From a checkpoint of a small transformer trained on Wikipedia.
Size: 11 layers, width 640, 5 heads of 128 (1 for keys and values), MLP 1728 SwiGLU, vocabulary 8192, 57.8M parameters.
Training: a variant of Muon for these matrices, 567M tokens, 8658 steps.
MLP neurons of a small language model. Each row is named by its layer, matrix (gate and up: input weights) and neuron, and shows model dimensions 16-111. Each number is 128 + 24 x the weight over its row's rms, rounded and kept within 0 to 255. Numbers have three digits each. A neuron's up and down rows have the sign that makes its largest values positive.
After each neuron's rows, "fires on" lists the tokens most often at its 100 highest values on Wikipedia text that the model never trained on.

L7.gate171:127119105136121145153125105129155080102156102145109104086148122123103101132121104141126161142113095108138126089125086122112127132089181144147121078145205102145119176089108151160143122141138126116124119165157100144123091161112130124128102113081119126157160111118148163147118199108139194136
L7.up171:119140113172115144172112114104119095123134139169138119105148140157091136152121159130125122123115151126115141098154140130100130127169144143139110136129132112132120121176141126152160123156130126127100120122189124110109096167105119102144107149121170128163168157094138150167108164091138122125
fires on: "\"", "'", "r"

L5.gate1625:133145110161128132107148143142130108154146109104139124143163169144115116127116133087114137175125071125113140125130080128066096099124127127103131141172093103131142125127147126123096153125144201160141138157076106100135125162105169179131139140107118152137093110129114129128109171147131144135
L5.up1625:086155122123107073146111126084123130178140134122162148120103121158133148071160127113118160132142112136118115152082102101119107100158136131085096131159120144154146121124124136127162171175090153118112110117126095127102127118094160143122123125119155141107089112153078151118111119182132162159
fires on: "t", " \"", " $", " to", " Tr"

L5.gate200:135142092109095125108147108085135109111077123131116135141119162151124107110122138140114149126108113183135107110103143121112107131119137142101117136129159114137146168106158169104116170075087079146130154134119094113163106153130103091102143128093150158141118169143122098108137106090131149134
L5.up200:125148108166127168150144144089137127125112107119122146101103109086128187129117145119142151123143114128119110132114144102125148128095102121130113119091147120076113098143103147144123128131147116140116097088117140131127132134151110133165141132129128105137099103149118136145119138194148096119
fires on: " The", "The", " of"

L5.gate1138:138136153114109095128108090110116145120156177148141130138146111132114166098090166082078131097139086177144132131107158132168156135114076113134140116109160124141143145114103148085119112134157142149158113128145134154177122127156100147103066120143121111128137127144150103144144140118155133116
L5.up1138:125162148086116107117086136098144138106090160119134114149145126148124096156112090145103097157152122113146126099093143105078134172160127113111136144104167108155088111072105155131168130124106090147113129134107109161138144133108111116138142119161068149136198151129114103078128133087125135128
fires on: " |", "m", "x", "a"

L5.gate137:154150093100122185124175145127074113139151126147151121143138085160115133106118134138099180094156135191097130139101107123135099124182144133127126113152118143138161092142097135121137137110186103149144109111190109122127122134124148085141141138122150157103140093111143131116118143104128164121
L5.up137:124147113154121127112170126134065141115180137129146105153146093121135136118054168179119119085130114178083129105139174148151111144142139126126123173139118154188122113157141134140106143115142117111131112125172105091114100139114109099145141123101129163134182093099135120139116131069091134130
fires on: "s", " of", " and", "'", " Jones", " Thompson"

L7.gate1669:101110102146163126113096109162136098174085165119144161201161114096157123113134132164139141131151127122126151136154137091142171144077099118143133145102155138122132156134075139119168144104099146127144075127117128151129134142152126125115126139138059090100149109129156126117146133108129129182
L7.up1669:122152111130093154126126094136173120125127134140144102151149142093163127147137115094110108124123073142166112103110139138134130156090094109167111096099135128155155130114135131112142131147094162126144128134153105141127111153086124150161096166160136081129129131120171152110120132148143160163
fires on: " (", " |", ".", " U", " men"

L5.gate464:155135108065131111159094131135113132131118128143137150136109098120111138159110146087125145064120119173096139141112180089114120145102119098124165138128136131140133109111108127161127112131110143124122119083137116166156089170121114133138129133106153106138095134151131161125098114113142126141
L5.up464:179149123097116125147134115121146106087144103132142117113129112118131162197163151077138179123147114132158137113093135118139126101121071113135155135110119160120111120105116100160143161099122115160132127102105128126122126148178099091124152123148130144131131129150145136142115137132131109128
fires on: " into", " re", " of", " in", " to"

L8.gate744:150142122155113103085159136102161173097145122155099138142111121106119118112152117140156093180127113122143136179162113146131145134157099148100154150106142078115141117138114090132108118138174138133172107089139109117112132147100153132108156111164107142127131141118159133122134118143122140139
L8.up744:200144155107129130110112165138142140096123098116180145135120105115160109154121145121142143142156107112111141108174135143130134143129079110139141171139119103091091119111079126131140127120145128145140141102145123146142094138113131115103150127114152156078110113135090150112157110139105148136
fires on: " by", ":", " 2", " 1", " 0", " to"

L7.gate532:149062133128120118102112151108145121123166135101139130140148161126130144142103118126157120129140103193149100149115108097110165180089123175109147130119123160164139121116133189104118157125118165139149166087122076126135086168105164085129054123157106130110139093187110134111131141147131153159
L7.up532:125121105124120113103148140110117118136124082145132142093103151101114109162086137107144132101090117124142090151100092083131186144112126149149168101120097156133105105122114118155160165134101155143131124103134104154132139124161106099133129163208117138179144088150122189138167167102145108119
fires on: " the", " of", "al", " The", " late", "The"

L5.gate586:097104163104106100081108135116144156073106116173106104148111170095165101127117094118120143121139153152135109133147164144110191120113123084104070114129148129158138184094093129148123085148136116094118081152170132131151126143103147162067099149113146095115137100130132089162158126115140113133
L5.up586:144199137123102121105123112132110175126115104177077112126142131099143123154125125116112093165149126149110156132108152121144155144095115094108080116101143145157131101118103131148127128109086127121150140145149104094140137123125145115124113090134179063081089130149128097083130122124153187146
fires on: "."

L7.gate666:101131123158115136187104157142126118169129135160112148135118127135178114147137126135106136112128131120149160095134148104165150149090118151128104136139103139165170130171139179121098141153132126120144136129174150109145079137134166151090139147100085097098121127107119113142147130153138148137
L7.up666:104126104193130136133117111106135093140089106112172125122166127119150107128109161099114163135130131075103123137119108119110151126097077102153114133102125110135099091143135098099124096137097151140132101114144174136114118129144110094136125121174140151086132138097119146142162168094130181154
fires on: " \"", "qu", " sh", " Kh", " Sha", " '"

L5.gate144:125115125175151146148116139086127100142123136135178124115161095103143100126129130132135144134145136146093124129135133157129112131090126131136169130158159131145113124099103098124130127134148142159135131135116105105094142159110100101083079105124076121138167074155139118153162111112119167139
L5.up144:122127146130114135105149146132123090138123108117170180124139104093106108125121138120161112142133106101088110128134141158099129128101123143102131130125142162151101139089085070143123155133140139126128153099096111103123158129078136106115109090131079107123157049155172127152141130115107147115
fires on: " in", " as", " =", " to", " from", " been"

L5.gate1467:095134102090101133141106120083093096110123119103097118119148128140164124095135105113130103100129125155119127149162131079145136157121103121121092145140100099170146148108135127096140090151123118145113112119183093154121120111159100114133130114128147150150112127121107100149124116118145068125
L5.up1467:111127150092113143134155138140174126132185142142133115135153152106188121136108133130094094152130155122113134128158110116142113127113109121124097137139130102152124178076139130120114109170150115118090135092145098082111123123103125139111103092174142114119145124125115124148137150123124171107
fires on: "cc", ".", " sp", "=", ":", "sc"

L8.gate1137:159155108151151129142127146144124087124162102139132163111175125170142110127150090128100135155165123144131071163102138127138149124156149111125116097097114142129119124148134112106134101160098133107123145129146133135094134123141149082149108133125137082165098115105107121167147133140109125119
L8.up1137:152129104096117169120123157098101098153131177092132136119112151123154150146104156149140134095143128143129131107108091134133119185082148145147131139137179111141126131137108167156150135128107085156098136124111101139086115092110149120070111148170100093139147116162182130157127128127151123124
fires on: "-", "\n", "'", "ho", "po"

L5.gate746:114175115141130076156126132111122108123104112141108162094158131167095105142109111110135130145149194143116093128098111151169155112154107108149097117113108131105140109144115164077149138168144123145099109120165110117135155087084148139106112145098107159134113170146100140136100113160162110128
L5.up746:140131121151126132115109142107129086169078149139138129127103120103120133170162089110127109140124155115105116129091164160166115152104114143161101090119095097136199089134147114144132153117099155141103116130166114085117098139073178153111120177185142108136172058092064131104137125146166101146
fires on: "|", "\n", "-", "\n\n", " by"

L5.gate1461:133150115130098155124097106113118124128118048078149112133107106146092162117107137133111122098150119093158159111078117145081121141135106084117161081140113140122128180132137111122098122105188169114136077125114165145139098155110150100113126144143106122096134124125103073131129098158128166139
L5.up1461:126118097154147116117107136123137126110117116128139106102185126142074142111110134127145125147113116093105151124133105115147119115149140107112104107151151174161119133171170106124133093128169118120139084114071140166125100075107114134139099140093135106137102142110133100138104096134159141095
fires on: "d", "k", "z", "n"

L7.gate136:142141165118116153146092095166136167148132134144171105111113132095155117133105108114117128079124164138103109143120133112088102142111130126175133104108082177135113148107146125183148124156131154084176107133138118103137181130148124153100100110123119112143176112145120159146130082121146121160
L7.up136:145100149155111122114160123118132146140119068124156134170145131158138133138105141159149100148150117093140139132151101155101119142167099077073138133099101149135127119093139091137125116144112154111130149137130122148125171168153147124091089121070127131153098119090127111135168107131154140111
fires on: ".", " United", " to", " about", " from"

L8.gate1197:077189133083158089147115209115146118142135097140113164116139155113109109152138156147106146107129090133111125172119156094126139127072129132124120155132115123116099067145180086134116173094170122159162106123137120112136083158122107152123125167138144103178135080119136128152152146105127121109
L8.up1197:127135113121112104189114153097168118156143097113116118144112131133117087110116101121130138086137077091116131142088113111132104142141117097138110122109114136105125070105119141130100112138143120153083112126174141136156132141123115133086091119125124149131102136108103142121122159124128166113
fires on: " \"", "rem", "—"

L5.gate467:155138187124160169146154149141167171088135124123099105127132129143139124091142103138113130185137114126131117158172099112107124123105107105101133137157127100091133099138109125132140129105150116158154146141114122113133146166107129130105133124125125148100122131114134098176143139152128164141
L5.up467:145125171142123108106106132174130166093120138117124108098161112087147179144077151136141126126088169121103111106128195085105159152112149127135118115124117124152131161127091133091122109144111145109121105096148155087170097114145111130114104117114134121160116115141144108133120128137107157120
fires on: ":", " 1", "1", " this"

L7.gate1197:147110173084122132155124119096151160136137153201128096099135082149094136147152102106091105095085154131113134125175157130111140132118156134124095122135100098129133131089112114116146120137161156150152122163172127076119138120127102090138106132149094117126106128093112078142149102130133148131
L7.up1197:127146131125112098112103083135123098156163178160123137123179134130104120161144163131129126129106184136127115129094162125115142119169140036162103114133146099162137093142086125086148105127112147135115140162153097097103134151105197106144093121130126102102146147150154133111155122155158131169
fires on: ".", "a", " with", " of"

L5.gate426:127154130148128103112163131097117119107166118140118145136139149155137120084111166156138113123116168173139109137104108125149124147147124166095139107123164131113132128111143156149111114160161157155169182120117110097163131120153149121164133166156080125143122135104095090109090146152136139146
L5.up426:114149157137109145147118137102125139128160131089152139132177097098164082143106131151154132177138135104105084142105108157127108135138100144147098098127134115136142116156090146150136102114115167138119152105066116125112085132162129122150118115141127169141114088126128141152148124089151133167
fires on: ",", " or", "ens", "g"

L7.gate726:134121132154105126100120152141174149061129115108156143113186099118141112122121105097098169127105092154114102098080163126110104121148140120136132125115114113163131177113120158118092106113174098107144174146121144102113067113130131173140123130148120128136153176138129172131115134097118140177
L7.up726:139165131162133164116135138115139111133123108066187126133119138126114139138123107089106176127143094145070106127069146100135153107155120123112131176110134132121133161129076146123135117097137127083179126136116147103075069153151096130149128126154113113150140118124112151103090165156118141128
fires on: " the", " of", " that", "the", " same"

L5.gate490:115132088106136111137108115137088117144102115106136103127138102133147133087161132132144135124133123133070142114112152172150105146153095141113157145130124089142124096123099133101110128111117127135125135164118081116112140103140094115083131109119115130133126108145109108090114138129111119140
L5.up490:146142151128164128119123129133121104091092146079119095120140096061143152116133127167170170160148162127062123111089163165105149150161099150117081126152147093102122087128142121119127116085157149131129168118131104128116130144120103126090128115138109115153101153148097119127122186153122125127
fires on: " |", " Super", " of", "er", "l", " super"

L7.gate124:116096153122152165161163091132154136173114154096114100164147152127125106158155142086116179085091116100120098115105113106106113168073148129130137124124088171106145083159111125132124057098143118146105126127112166168114188130153110088148116122134117173100103111165145098133121127115120142131
L7.up124:082121092142116114121141145111140131122119157121153134134135149066127120132129168123155099080107152142126165161116130145156129171104172125131118146118112097115139163150137121144117119108135136150138164134139155106133148177120146137124102127100108177130125125152135139122164104091089117172
fires on: " and", " Gi", "erc", "si", "eri", " Gh"

L5.gate391:105123143125165092166121118134158135125107120119170126126151091121168130121133105132143105155141088098143151110085117101137117160106136143135127122147099140132141109134076137109129127112135137149088123116123125126121140130116112088098150144130143126123151096114092141101164171123127135115
L5.up391:140111084134113123164121108119126100148135114144143098177141128085171127142128135120117150131122108080123150185132086096105149105128149131147141139095147127106117133121142164111102125162137139129084136100089131131128142134110137151167159151103116094131169147114116131114186176127129140155
fires on: " \"", "-", " www", "W", "."

L7.gate334:134105149105156109157102135135150141108139139143163118065158145114146140118103108123143169131085098156095146118121122153167077178080167183093150166162150163054122142146115125103128106141152134084079125106118170095090170135134127134119139176097115140147122106121143094103116171109112131110
L7.up334:095118113127083140136158166102137153092103153123146106150132114146131133150127126144125136108148109112103148125129114178083165120125146123138143162178107113114136147107146142128125116111171118131093136131134123106120127087116175117088120104112102129149132074122132137136134177155126091128
fires on: "-", "0", ".", "ama", "xi"

L5.gate625:110100135156108123130165130155120105120132128135138098098145114151142111098101146150143120106097068137149157144182121125081086110094147119148147146134140175125137145106132150130124138143121117102114148098150110147138173133086142160131162162137123126147122133182135089165153130082136183102
L5.up625:121138123137114124143190107102130139142104130137166122114138149140102119104079135160103162157093106167121123118121143135088086141115146130129112140092157164159141117143076131144165168146111097105107138131130170111147168126106129124135130152125100101122147139127087102132120140087118150148
fires on: ".", "=", " =", "by", "\""